config.toml
num_hidden_layers = 14
hidden_size = 160
num_key_value_heads = 5
hidden_act = "geglu"
attn_scale = 0.177
init = "trunc"
init_std_o = 0.0
init_std_down = 0.0
learning_rate = 0.00642
lr_mult_qkv = 0.5
decay_fraction = 0.812
decay_shape = "linear"
MLP neurons of a small language model. Each row is named by its layer, matrix (gate and up: input weights) and neuron, and shows model dimensions 16-79. Each number is 128 + 32 x the weight over its row's rms, rounded and kept within 0 to 255. A neuron's up and down rows have the sign that makes its largest values positive.
After each neuron's rows, "fires on" lists the tokens most often at its 100 highest values on Wikipedia text that the model never trained on. A number after a token or word is its count.

L9.gate107 [117 166 160 141 162 151 120  99  61  78 182  43 125 179 137 159 139 117 117 140 155 117 157 107 158  96 178 162  94 172 142 118 199 153 142 167 133  59 124  97 127 159 153 112 148  81 124 102 134 149 156 124 137 169 115 167 124 109 129 150 111 157 143 174]
L9.up107 [136  99 143 176 119 133 168 139 156  84 172 103 165 196 112 108 160 168 116  94 120 148 155 119 174 156 152 105  65 175 118 131 100  90 180  52 146 124 124 132  70 168 120 127 149 149  89 104 118 108 166  79  98 142  96 149 137  90 173 144  95 214 183 146]
fires on: " c" 50, " C" 23, "S" 7, "e" 5

L2.gate275 [ 70  89  77 160 101 152 133 116 129 105  97 124 102  57 159 185 128 125 106 149 162 110 116 110 165 100 191 136 140 132  74 122 124 121 163 122  86 155 126 129 129 133 148 130 133 126  94 132 161 149 156 127 111 135 104 125 153 179 153 143 119 126 184 140]
L2.up275 [ 86 187 121 201  96 126 176 127 145  93  43 140 131 182 164 125 109 152 112 153  78 130 146 128 124 126 121 151 131 105 184 200 130 141 112 124 128 167  21 121  97 151 182 122 180 148 173 142 115 125 102 139 120 122 169 116 128  99 130 123 132  89 190 134]
fires on: "s" 28, "ers" 12, "ver" 10, "re" 9, "on" 7, "der" 7

L8.gate21 [ 58 128 119 134 155 203 172 108 116 134 123 111 150 141 147 180  66 154 178 156 160 176  96  79 138  89 107 171 137 178 131 134 155 105 101 117 131 100 147 178 119 197 119 130  98 153 103  73 107  58 141 120  91 104 171 166  90  97 157 104 196 156 129 156]
L8.up21 [136 117 128  84 111 124 125 125 110 156 131 127 161 138 180 127 114 123 169 121 120 111 128 142 113 113 108 127 165 113 159  78 139 148 154 193 165 107  96 136 135 205 128  96  77 170 120  99 159 174 119 123 163 134 124  78 140 159 103  87 148 132 193 161]
fires on: "s" 20, "ity" 10, "ation" 9, "tion" 8, "y" 5

L7.gate147 [174 140 143 124 134 137 133 109 114 140 106 161 229 102 183 160 155 117  87 164 173 121 114 136 153  94 143 139 152 188 162 141 163 142 126 160 142 164 126 154 129  96 156 119 108 115 112 118  71  82 164 141  98 115 135 103 119 189 127  51 105 161 102 135]
L7.up147 [128 127 140  92 129 161 129 123 107 150 117 170 177 134 151 160 115 136 133  38 163 191 180 102 166 142 122  84 155 101 120 164 159 137  99 169 242  98  86 130  64 145 166 116 118 114 121 105 101 130 129  58 127 103 111 105  95  92 140 112 135 117 134 138]
fires on: " |" 42, "s" 19, "ro" 7, "as" 6

L2.gate64 [ 95  85  92  94 143 125  80 138  89  72 161 137 104  81 174 156 146 106 140 142 130  87 139 125 171 126 173 134 205 180 149  94 117 146 132 100 133 165 135  96 142 178  98 146 159 131  99 188 132 160 119 134 108 162 194 150  89 160 142  96 180 128  89 144]
L2.up64 [165  84 174 143 119  87 132 115 102 167 174 144 132 132 108 176  99 129 148 178 142  87 142 134 179  57  90 102 126 100 145 139 178 113 118 127  69 160 125 164  84 171 154 113 145 135 135  99  51 130 140  98 117 150 106 137 134 129 116 103  60 163 145 160]
fires on: " sub" 34, " type" 12, " pre" 12, " post" 7, "way" 7, " do" 7

L8.gate243 [126 117 112  72 146 108 174 165 137  95 180  43 181 117 161 141 138 164 143 110 166 147 141 176 125 126 137 176 128 131 112 177  79 176 102 124 196 157  72 109 192 193  93 114 140 114 151 100 170  72 127 149 122 105 153 102 134 166  88 150 134 183 122 147]
L8.up243 [154 120  95 112 127 116 167 172 160 140 120  90 162 122 177 120 138 161 142 202 200  97 140 135  92 150  98 145 171 152 103 182  45 196 122 101 126 115 151 156 135 107 132 108 129  68 131 134 128  79 169  97  87 163 116 128 124 169 105 154  79 168 106 149]
fires on: "," 66, "14" 4

L8.gate260 [151  99 190 135 102  78 161 116 100 129 167 180 125 155 160 139 142 147 134 136  91  96 166  96  81  93 128 111 125 109 107 124 144 112  83 132 144 166  99  79  89 167 118  57 141 120  83 111 167 143 103 156 123  75 130 121 184 143 184 109 182 131 147 184]
L8.up260 [104 153 143  74  72 102 148 174  94 156 144 185  97 121 143 106 111 146 179 164  68 103 113 178 141 135 195 153 129  92 109 167 136 109  76 131 147 113 141  97 134 150 118 125  95 109 119 178 186 122 164  89 163 141 105 134 148  93  99 166 117  92 145 197]
fires on: "art" 13, "ed" 13, "arch" 10, "er" 8, "k" 7, "s" 7

L7.gate44 [105 180 106 154 113 105 106 105 203 170 150 145 112 117 197  61 128 142 127  99 118 136 104  90 134 171 119 152 139 112 122 133 156  34 151 153 128 172  78 110 159 133  91 101 144 107 167 126 172 213 140 160 123 137  75 179  77 125 125 136 140 141 170 101]
L7.up44 [146 148 124 166 158 105 128 113 188 138 134 182 144 157 126  97 115 194 119 148  81 131 128 164  96 127 168 142 134 157  89 130 107  56 164 124 123 150  70 129 136 161  50 100 105 168 118 117 155 164 109 148 165 140 140 176 108  65 121 165 119 150 185 123]
fires on: "se" 30, "er" 7, "east" 7, "re" 5, "round" 5

L11.gate174 [ 82 127 153  55 108 145  86 144 139 136 113  96 139 156  80 114 144 123  98 111 194  96 157  61 138 125 101  94 151 149 165 195 108  82 100 108  30 116 174 150 119 113 124 127 103 143 161 130 218 167 197 146 103 135 154 136 105 116  96 183 142 104  82 114]
L11.up174 [107 142 167 126 126 145  98  77 123 114 186 140 146 123 110 115 124  99 135 151 122 129 174 150 148 164 111 167 125 125  78 158 153 112 101 138 175 124  92 145 102 156  81  88 118  98 140 137 169 115 125 101 139 172 148 107  85 122 176 128 102 103 170 123]
fires on: " co" 81, "s" 16

L4.gate232 [ 88 118 102  73 132 138 109 116 100 148 142  95  85 140  85 126 130  85 127 148 157 110 126  75 164 124 202 119 116 116  89 123  72 179 144 140  85 178 137 124  67  60 137 186  91 147 142  97 157 121 120 117  91 140 149 177 111 114  70 126  89 152 131 137]
L4.up232 [110 135  51 140 173 124  54 135 168 115 137 120  99  67 120 119 127 106 137 127  86 125  93  91  87 101 154 109 186 126  53  96 129 161 161 115 145 127 105 133 110 114 107  59 165 100  99  78 164 112 116 158 130 128 154 113 121 115 102 127 146 171 123 160]
fires on: " |" 80, "en" 8

L4.gate211 [107 109 165 124 169 158 130 131 131  98 150  94 132 125 135 155 115  58 104 143 101 140 151 143 202 140 125  79 140 146 167 104  98  91 130 172 117 136 127 131 115 110 123 126 118  82 131 130 141  80 131  66 126 139 106 145  95 126 106  95  83 150 149  82]
L4.up211 [178 149 123 128  81  96  99 122 114 151 221 105 248 133 152 169 133 120 156 130 128 177  80  67 143 128 139  99 137 105 138 190 158 109  94 125 138 107 142 144  80 139 133  81 139 145  99 157  93  90 109 113 121 109 151 133 104 120 108  87  91 143 125 143]
fires on: "s" 39, "as" 14, "z" 6, "va" 6, "tin" 5

L2.gate39 [135 136 156 124  82 103 106 139 122 132 138 111 156 138 105 165 133 126  94 132  94 148 132 136 181  58 108  94  87 118 141 107  25 216  79 136 113 144 136 178 116 155 207  89 129 114 168 123 141 144 158 143 150  63  74 124  74 118 131 150 120 126 118 114]
L2.up39 [126 116 201  92  97 147 108 126  74 148 119 110 170 140 109 181 102 102  95 148 101  96 103 100 151 122 131  92 143 132 150 129  85 161  57 170 152 140 133  60 110 121  89 124 163 160 111 144 161 149  82  68 191  28 110  85 153 109 153 121 117 122 115 135]
fires on: " per" 31, "(" 23, " (" 18, " (18" 14, "é" 7, " (19" 7

L8.gate86 [129 170 143 157 116 161 144 151 129 150 188  84 162 134  66 129 132 149 136  97 197  96 111 105 163 111 147 124  87  71 139 120 133 129 172  97 136  93 159  99 136 105 106  96  83 108 167 189 128 102 146 156 112 103 146 104 110 185 125 137  79 132 125 175]
L8.up86 [ 74 190 157 114  98 127  90 121  93 126 106 150 201 118  95 110 131  90 143 115  89  93 120 134 196 136 128 123 147 120 109 192  66 101  93 164 148  73 119 152  82 114  96  98 120 141 120  98 148 128 134  79 143 150 124 106 146 129 152 135 144  94 109 104]
fires on: "al" 25, "y" 13, "re" 8, "s" 8, "um" 6, "is" 4

L8.gate177 [107  97 119 106 140 140  86 104 145 104  94 125 133 129  89 143  81 117 165 123 108  79 167 149 188 150 181  65 160 114 161 146 164 113 167 168  84 153 208 158 134 133 110  79 122 108 131 127 113 183 148  80 114 132 143  64  78 104 177 135 111 160 101  68]
L8.up177 [132 145 163  93 101 169 105  81 123 140 102 133 139 142  90 197 145 170 132  96 116 147 142 123 105 144 155 156 122 112 157 179 122 100 101 127 158 133  96  98 126 150 123 134 108 142  99 166 119 116 147 135 158 126 164 108 139 134 104 135  89 102 125 100]
fires on: "s" 47, "b" 28, "per" 11, "el" 4

L8.gate268 [ 69 133 139 124 166 125 152 136 102 131 155 119  84 125 115 116 130 119 149  60 100 132 193 164 162  75 124  95 177 125 178 173 190 123 163 174 185 162  88 196 179 120 121  86 148 100 135 160 115 128 152  91 115 168 182 119 144 142 137 131 115 120  97 131]
L8.up268 [150 145 151 188 144 142 122 113  68 188 147  97 167 184  41 141 103 135 116  97 117 141 117 147 125  82 126 112 115  87  99 141 104 142  81 193 107 155 150 104 134 131 107 146 115 168 142 122  88  90 165 159 139 116 154 174 125 104 199 127  89 120 160 153]
fires on: "ro" 25, "o" 10, "el" 7, "s" 7, " Wal" 7, "al" 6

L11.gate277 [126  98 110 117 153 162 129 146 126 127 192 123 156 177  79 161 121 146  69 126  87 138 131 112 154 133  43  88 157 127 139 119 175  80 144 153 122 149 130 152 123  67 153  73 217  96 131 156 141 166  69 121 177 165 152 138 148 160 112 127 160 142 155 152]
L11.up277 [ 99 124 147 170 123 154 107  99 167  97 137 163 138 103  75 106 111 150 143 144 102 134 149 162 106 129 128 101 112 145 171 150 176 122 118 139 137 125 154 135 170 206 138  30 165  63 147  85 100 140 121  84 154 112 143 151 127 138 136 144  79 106 138 171]
fires on: "au" 15, "air" 14, "en" 13, " de" 9, "end" 5

L11.gate212 [ 92 147 128 111 155 144 176 152 145 139 121  86 151 119 120 162 125 174 173 144 181 125 124  97 148 129 135 188 100 123 125 158 183 120  99  90 227  80 168  99 140 144 107 140 150  92 146 132 128  88  61  88 107 139 134  67 120 179 148 135  99 143 122 121]
L11.up212 [ 95  90 130 119  92 123 130 139 190 135 122 120 105 128 130 169 152 138 149 132 121 122 134 114 120  84 169 190 108 112 122 101 134  76 109  63 139 144 126 165 154 188 158 114 132 162 112 100 102 122 188 110  94 124 117 109 131 145 106 153 105 159 114 130]
fires on: "," 67, "s" 10, "S" 7, "." 5, "y" 4

L9.gate162 [103 102 166 155 134 209 191  99 128  96 128 177 173 143 141 132 131 123  88  92 113 145 115 155 139 138  88 134 155 134 153 130 127 127 182 146 116 126 149 188 107 132 131 154 177 102  55 126  94 128 106 118  93  98 107 166 140 192 139 174 150  95 108 111]
L9.up162 [ 66 121 128 155 174 127 158 127 116 107  86 143 114 146 115  88  82 102  97 107 135  75 201  89 100 174 139  60  84 144 134 149 161 168 100 147 119 121 155 127  98 163  99 112 148 163 121 151 116 145 146 105 145 106 122 147 105 170 132 128 146 110 121 184]
fires on: "-" 100

L11.gate130 [113 181 153 118 108 152 137  55 136 133 166 176 184 172 127 142 150 161 101 174 144  87 124 127 182 156 148  93 106 162  97 137 169  97 158  72 155 130 155 123  98 129 134 121 165  91  99 119  89 154  75 124 124  82 166 162  97 192  63 182 184 120 117 166]
L11.up130 [182 117 120 165 119 137 116 131 133 106 147 156 122 148 115 220 150 213  77 168  76  89 127 125  43 100 159 165  87 166 151 131 134  91 119 124 133 119 123  99 114  72 108 141 119 150 105  64 171 101  78 129 148 141 130 159  74 125 115 156  66 132 120 164]
fires on: "s" 73, "es" 5

L2.gate12 [ 72 152  44 153 201 126 143 177 141 120 142 165 147 116 130  73 176 160 150 136 177 147 155 107 107 115  92 134 173 139 176 140  77 117 106 134 106 158 115 139 175 127 156 110 119 171  94 152 155 102 106 132 131 109 135  88 135 161  97 153 129 146 145  89]
L2.up12 [ 90 148 174 117 165 125 155 153 117  79 190 117 140 113 166  96 178 165 129 153 130 138 138 106  83  61 160  88 123 162 124 104 139 138  69 121  89 145 123  85 118 110 163 100 101 147 159 138  84  35 144 133  99  96  88 111 105  90  91 165  95  90 113  93]
fires on: "as" 38, "i" 28, "ai" 12, "ade" 8, "is" 6, "ar" 4

L7.gate314 [135 139 149 158 147 147  88 130  40 166 128 118 108  72 105 131 129 118  51 136  68 151 125 172 121 110 152 143 160 144 115  93 130 154 127 125 171  80 153  78 113 103 133 169 125 100  66 159 121  67  68 142 130  84 126  90 186 194 134 108 162 138 148 162]
L7.up314 [134 105  95  86 129 158 124 171 141 127 156 102 126 105  46  85 127 168 154 153 137 123 170 166 149 153 150 129 150 196  76 130  35 175 145 145 140 144  82 183 144 147 162 118 135 133 166 203 162 133 126 163 110 115 125 108 117 135  95 129  93 119  92 148]
fires on: "l" 20, "po" 18, "lo" 9, "che" 7, "il" 6

L4.gate108 [164 122 182 115 177 130 120 158  99 143 136  80 160 139 122  96 139 137 106 118 127 132 100 137 164 152 140 153  88 150 125  99 165 170 134 154 127  79 169 166 142 110  86 137 104 130 119 102 174 161 119 121 193  64 114 145  50 104 146 127  90  91 168 118]
L4.up108 [163 177 200 159 113 115  89 139 118 112 162 116 174 170 157 118 152 142 121  78 128 138 121 152 138  82 113 170 146 139 124 117  92 120 129 102 116 147 143 129 150 116 137  92 117 141 151 104  79 167 129 111  76 141  76  69 114  80 127 165 128 119 122 105]
fires on: "te" 68, "ea" 5, "ran" 5, "s" 5

L4.gate63 [139 125 180 123  99 121 121  95 146  52 171  96  63 120 119 142 148 128  84 162 116 105  63 163 118 163 178 161  76 117 131 114 126 111 121 112  81 102 216 150  83 195 142 106 129 145  39 160  66 169 131 114 141  91 150 154 100 118 119 130 107 119 111  99]
L4.up63 [139 111 113 131 142 118  85 151 161 115 124 103 151 142  64  63 142 124 151 109  97 122 128 142  97 164  89 102 122 115  62 112 123 136 176 120 128 146  82 122 136  88 143 185  71 113 132 135 129 109 113  61 168  97 130  84 104 210  78 161 117 114 138 139]
fires on: "t" 22, "ial" 20, "if" 16, "f" 5

L2.gate237 [ 57 113 170 168 188 108 115 101 113 126 107  87  80 159 159 130  99 121  96 110  81 148 130 144 134  65 132  85 135 127 145 164 242 136 131  67 119  89 132 170 116 120 142 180 122 194 155 146 100 117 138 171 107 156 106  91  55 100 181  98 134 128 111 165]
L2.up237 [ 80 154 142 137 180 107 108 119 128  97 142 111 137 103 148 104 120 109 109 137  98 152  84 121  84  93 153  81 144 168 128 111 101 182 145 164 101 128  95 111 137 162 115 132 145 178 111 122 132 175 116 128 124  97  72 102 102 116 133  45  92 177 118 155]
fires on: " S" 49, "y" 31, " B" 12

L11.gate239 [176  96 122  50 168 124  57 116  80 136 144 133 144 127 160 100 140  98 146 163 102 102 188  46 167 205 102  84  92 163 102 102 105  99 162 156 165 147  73 107 142 172 144 168 116 129 111 139 151 204 146 115 124 125 185 173  76 127 114 143 104  86 111 114]
L11.up239 [ 62 138 156 103  92  46  85 142  89  99 176 116 139 101  81 122 156 144  90 160 142 151 133 158 102 150 148 151  98 181  42 176 154 127 198  69  81 122 118 178 123 142 147 120 111 187 133 171 210 134 129 175 116 113 130  66 108 148 177 166  67 123 132 157]
fires on: "s" 44, "ef" 14, "f" 11, "e" 9, " and" 4, "es" 4

L4.gate230 [126 131 159 158 146 145 135 204  89 151 149 148 138 125  70 180 229 128 117 109 157 154 107 188  87 155  91 139 143 108 155  91 121 106 131  76 137 148 138 106 166 155  96 114 158 147 170  86 159 128  80 158 149 102 120  94 136 153 146 197 168 142 192 131]
L4.up230 [ 93 120 151 148 123 110 155 198 102 140 134 131 134 201 111  95  69 162 131  93 127 121 110 186 163 127 139 113 111 151 125 155 117 108 102 134  91 118 160 113 120 130 159 157 105  72 160 153 145 128  88  87 181 112 142 141 133 117 132 131  39 138 152 105]
fires on: "ic" 24, "ar" 23, "er" 11, "ed" 10, "art" 10, "ir" 5

L8.gate152 [162 175  44 159  92 130 133  82 129 152 139 118 119  38 181  86 161 144  97 104  81 137 157  78 110 213  94 122 112 143 132 164  82  80  89 214 151  74  86 105 147 138 114 128 149 150  61 129 124 123 132  62 153  97  94 143 118 104 120 118 134 143 169 107]
L8.up152 [152 154  74 147 151  78 112  99 161 159 160 143 167 111 114 154 158 163 120 122  75  97  97 152  93 159 103 161 166 142 116 188 112 104 121 161 117  70 182 139 126 146 179  77 146 216  83 111 128  78 139 144 148 157 132  89 143  96  90 113 115  63 151 127]
fires on: " of" 29, "t" 14, "g" 10, "ver" 10, "th" 6

L2.gate279 [ 54 158 142 131  99 101 181 152 125 114 127 116  56 150 173 132 101 116 109 107 159 126 127 127 137  95 109 143 129 174 164 184 160 135 133 119 135 116  88 191 128 133 113 155 169 105 106 155 128  89 126 123 108 124 172 137 143 167 144 172 126 158 103 121]
L2.up279 [ 64 111 134 184 147  74 166 119  91  75 141 100 105 159 117 102 122  84 155 161 132 171  79 129 114  97 116 160  90 161 129 169 105 119 100 114 103 117  78 118 125 163 161 156  91  87 163 100 117 101 173 144 111 124 100 124 114 116  88 144 113 148 105  97]
fires on: "al" 65, "A" 24, "ade" 10

L2.gate99 [124 100 121  99 110 143 137  86 107 116 114  80 155 153 138 132 139  97  66 144  54 176 124  91 117 133 142  75 135 134 125 121 117 119 134 125  75 143 188 127  74  73  68 158  98 177 187 160 159 100 143 153 133 154 113 150 133  98 110  87 142 119 140 117]
L2.up99 [147 122  85  90 117 139 158 118 119  94 152 113 144 141 135  92 157  63  84 151 119 163  95  98  92 163 140  98 172 100 126 124 121 115 116 127  34 150 167 123  88  74 131 125 131 152 154 135 109  98 136 157 101 153 104  82 180  98 104  49  96 135 160 160]
fires on: "en" 71, "bor" 13, "ian" 13

L4.gate66 [ 96 158 110 139 113 125 169 148 127 122  83 143 110 133 161 174  43 200  95 185 122 205 144 123  92 195 108 170 184 173 109  94 107 147 142 166 106  61 122 146 119 173 132 138 148 117 140 146 171  90  55 142 165 121 122 121 105 168  93 119 101 105 107 170]
L4.up66 [119  71 103  98 156 191 159 138 146 104  87 116 154  49 140  86  95 132 142 114 184 131 167 166 123 158 138 167  95 159 189 149 118 172 158 137 152 128  65  92 103 101  91 137 136  58 167  48 133 167 119 148  95 119 139 145 170 110 111 130 163  48 118 142]
fires on: "-" 49, "w" 48

L6.gate142 [124 156 159 133  69 159  78 139 186  93 144 153 197 137 107 139 140 117 136 151 166 107 149 119 160 131 158  57 103 125  97 100 167 134 167  63 152 178 132 130 132 117 146 104 112  84 136 143 153 159 100 201 105 134 140  77 134  97 193  93 148 134  90 147]
L6.up142 [163 145 165 102 130  81 135 125 103 123 119  92 153 135 166 137  91 162 137 147 147  90 198 171 120 111 172 120 133  83 142 107 137 135  88  96 131  71  97 197 140 118 157 136 140 143  93 105 141 109 145  97  96 181 112 180 175 116 116 163 140  86 207 211]
fires on: "t" 22, "arch" 12, "p" 9, "V" 8, "s" 5, "ed" 5

L8.gate56 [171 132  82 150 133 113  95  58 122 174 127 126  91 130  92  81 174 120  96 102  59 164 102  95 150 100 113 120  89 133 122 135 122 143 100 169 115  67 138 136 152 143 167  89 162 147  72  70  96 139 156 142 114 112  72 146 104 154  98 116 189 136 191 139]
L8.up56 [126 148 114 112 127 165 160 109 114 128 189  91 189 134 121 151 132 142 112 102  90 134 127  94 149 119 146 118 101 147 149 144 104 128 139 153  52 102  43  76 153 168 124 136 147 131 100  99 158 180  84 107 149 162 105 143 146  89 121  92  86 139 156 137]
fires on: "us" 60, " of" 5, "t" 5, "ous" 4, "if" 4, "ver" 4

L4.gate206 [ 97 142 150  84 120 204 152 144 102 150 171 119 105 156 147 136 116 121  90 137 115 159  83 142 138 150 127 149 112 135 187 142  99 186 117 169  90 150 131 105  96 147 211 128 166 118 122 138  84 109 145 121 158 145 120 162  81 177 138 133 204  85  74 152]
L4.up206 [107 139 162 172 128 155 136 118 126 169 107 172 154  97  86 130  87 120  89  97 151 125 118 142 145 146 126 138 103 130 154 184 137 128 172 138 164 130 110 130 115 126 135 142 104 124 124 156 202 126  71 141 131 134  63 154 144 118  73  86 138  76 131 156]
fires on: "-" 96

L6.gate169 [144 144  97 106 163 115  99  88  84  91 122 130 115 142 198 137 164 167 123 183  92  52 143 156 144 169 146 113 121 112 129 137 140  59 148  79 109 114 100 165  89 153  95  97 113 110 137 150 154 149 151 142  67 106 109 134  75 174  84 158 101 164  95 176]
L6.up169 [150 113 155 146 107  98 116 137 109  84 103 176 122 135 169 104 134 121 118 164  78  92 225 100 116 157  75 111 152 137  78 148 103 120 127 174 174 115 113  97 152 111 181 155 180 144  75  74 157 110  79 114 124  79 139  79 107  88 112 183 158 116 165 153]
fires on: "el" 42, "s" 20, "fe" 7, "ine" 6, "ite" 5

L9.gate11 [182 176 172 192 210 124 163 135 175  86 157 113 188 128  99 129 114 145 166 131 153 182 143 128 181 131  94 117 174 135 157 157 161 191 159 121 113 140 118 167 159 196  89 126 154 119 138  89 149  86 158  72 164 141 197 166 147 132 118 162 115 126 116 159]
L9.up11 [ 81 148 120 107  47  68  99 167 111 162 133 171 109 102 123 190 133 115 192 160 176 135 133 157 184 178 164 194 155  82  99 165 115 157  84 116  97 122 155 160 153 114  67 128  96 100 164  96 107 107 153 146 117 196 129  87 134 106 151  75 110 144 137 106]
fires on: " but" 31, " which" 17, " as" 15, "ough" 14

L8.gate199 [105  94 103 156 120 141 177 120 123 120 114 124 120 118 103 164 112 128 144  70 106 163 164 181 121 176 120 112 149 138 170  78 133  98 168 183 141 122 127 150 154 177 137 118 155  85 113  92 127 190  80 112 119 150  75 129 128  72 170 106 165 113 146 164]
L8.up199 [ 98 114 111 145  83 126 118 135 150 131 101 115 171  29 116 132 109 129  98 118 198  65 109 136 130 122 130 141 124  98 161  77 174 131 139 121 156  77 126 121 140 107 114  86 100 138 104 160 171 125 106 108 150  93 107 133  81 125 170 141 164 120  70 161]
fires on: "er" 18, "tri" 12, "vi" 11, "ur" 9, "b" 8

L9.gate234 [161 149 118 120 151 193 118  75 135  79 161 183 166 149 199  95  83 105 183 161 129 116 158 111 210 148  84 133 110  91 151 136 125 153 124 120 148 128 159  80 180 147  90 119 166 127 126  91 144 163 158 113 163 121 119 119 114 117 150 110 115 155 124 138]
L9.up234 [127 177 132 143 151 114  79  95 119  80 100 160 126  79 110 117 140 158 143 116  93 159 145 174 180 122 147 186 209 136 169 184 130 102 180 179 107 120 184 146 113 159  98 196 146  79 132 144 153 101 182  84 133 154  76 124  95 130 158 117 163 152 134 125]
fires on: " which" 47, " that" 13, " It" 8, "s" 7, "t" 6, " This" 6

L2.gate110 [142  49  97 120 113 104  97 174  82  94 149 128 149 152 114 129 118  82 153 141 135 114 162 112 110  72 153 111 124 101 127 147 101  67 142 167 146 124 133 110 160 151  72 100 136  92 113  88 152 155 133 115 150  95 128 130 106  87 139 150 143 122 110 104]
L2.up110 [128 163 162 137  66 143 129 118 156  87 133 146 168 120 143 111 160  65 175  97 128 174 168 117 120 152  85 138 122  90  79 109 106  83  60 114 165 127 161 136  50 139  69  53  75 149  98 135 157 140 188 152  86 108 147 137 169 151 181  87 101 138 118 113]
fires on: "l" 30, " Al" 17, "hi" 16, "el" 16, "s" 11, "b" 8

L6.gate82 [124 123 139 171 124 113 168 167 155 115 132 140 104 141 141 136  90 145  94  97 181  81 114 152 139  88 102 134 161  72 135 106 110 141 141  98  73 152 142 148 144 113 182 109 142  81 114 134 106 155 124 164 193 141 173 123 150 178 164 127 182 118 119 178]
L6.up82 [ 93  80  61 184 124 131 144 116 176  94 151 157 117 117 131  45 116 137  96 107 169  77 162 137  90 112 183 151 159  93 142 154 149 123 102 101 142 127  67 142 123 164 130 163  94 123 107 140 149  83 182 120 132 150 164 161 133 112 135 116 139  88 127 181]
fires on: "b" 34, "ch" 11, "n" 8

L2.gate83 [ 95 159 148 103 108 107 141 131  91 173 163 134 137  85 123 141 182 159 159 134  98  86 134 143 152  94 153 175 155 119  80 138 118 107 169  94 107 141 125 103 119 133 143 140 115 153 108 157  85 132 113 118  58 116  68 205 109 193 125 153 180 126  74  97]
L2.up83 [141 188  88 177 110 149 154  92  78 135 172  75 118 105 164 148 125 132 149 115 104 117 101  84 160 128 137 132 150 156 104 183  98 104 110  90 142  88 110 106 155 122 180 108 175  86 119 135  29 112 193  84 132 163 117 142 123 172 149 214 152 147 105 137]
fires on: "ning" 36, "ved" 30, "ified" 12, "tten" 6, "off" 5

L2.gate252 [124 101 162 108 145 124 149 134  86 155 244 161  78 132  70 123 154 127 167 152 161  98 156 154 126 130 113 123 140 143 135 117 129  71 152 122 137 105 140  80 110  97 102 121 193  78 141  78 140 132 166 111 113 118 173  98 151 153 144 142 169 107  88 168]
L2.up252 [144 161 107  81  91 107  95 105 155 150 128 154 137 156 159 160 173 124 122 217  87 125 184 115 124 123 112 152 142 204  90 119 129 183 167 121 146  95 194 119 110 162 195  66  79 158 136 152 154 121 125 137 119 129  94 161  77  98 126 145 118 115  83  79]
fires on: " su" 68, " d" 18, " ca" 7, "O" 6

L8.gate82 [191  86 146 114 133  99 124 173 140 170  96  43 101  53 124 118 107 131  90 111 169 157  89 152 153 151 101 203 110 144 148 119 133 156 136 149 113  87  92  77 144 147 107  76  84 119  80 132 132 192 146 119 137 101 109 148  79 191 129  93 140 124  99 112]
L8.up82 [144 124  86 104 117 137  71  84 127 159 147 107  88 132 146  93 157 133 148 128 130 127 124 136 166  94  94 137 151 108 210 157  96 182 152 106 130 119 155 118 147 130  89 117 141 132 116 107 118 158 130 122  83 163 140 123 180  89 129  97 129 115 110 115]
fires on: "\n" 96

L8.gate211 [148 144 137 100 116 174  97 130 111 117 130  74 153 150  96 153 105 103 141 113  68 174 127 157 117 141 124 112  74  97 150 103 134  73 159  74 119 131 102 140 101 115  87 205 207 193 198 123 140 134 103 132 139 158 137  86 127 128 148 128 129  98 157 169]
L8.up211 [175 158 128 126  92 142 130 193 170 125 143 149  72 151 133 171 165 134 118 114  89 162 114 155 172 151  96 150  90 102 104  84 106 123 130  81 122 132 116 134 117  84  93 123 100 145 165 151 129 158 112 132 213 113 116 124 174 118 121 120 102  80 156 127]
fires on: " a" 32, "te" 18, " /" 10, "en" 6, "ian" 6, " one" 4

L6.gate267 [155 162 165  74 178 160 121 129 112  85 143 118  99 114 112 150 160  74 187 170 132 152 164 120 107 102 129  85 150 134  80 132 114 170 113 103 167  80 121  89  50 132 124 155  95  80 185 122 177 173 141 117 185  98  64 114 117 117 206 117  99 137 108 110]
L6.up267 [ 63 157 158 124 100  98 100  88 165 123 118 198 177  93  98 133 176 170  98 140 208  98 166 103 123 122 154 127 105 130 109  86 180 126 157 106 169  69 127 136 145 136 117 152 138 125 106 140 162 101 126 109 123 101 137 119 121  77 116 107 136 183  77 171]
fires on: "er" 18, "tro" 12, "it" 11, "p" 9, "tri" 8, "lic" 7

L2.gate73 [ 88 120 170 165 116  95 142 115 133 173 149  75 107 145  59 153 154 140  98 156 171  89 181 119 158  74 124 125 110 126 166 130 161 162 106  94 189 138 144 106 150 101 160 119 153 115  57  88 130 104 131 153 101  63 105  93 146 141 158 155 113  82 119  92]
L2.up73 [142 169  83  97 133 113 170 125 109 198 113 105 128 127 153  94 153  76 103 130 132 135 138 137 163 103  67 114  93 128 155 169 140  73 110  71  98 118  96 151 131 116 111 158 185 101  87 118 133  81 113  90 167  67 148  76 162  81  74 129 109 101 142 166]
fires on: "ine" 58, "u" 12, "ook" 10, "ia" 9, "is" 6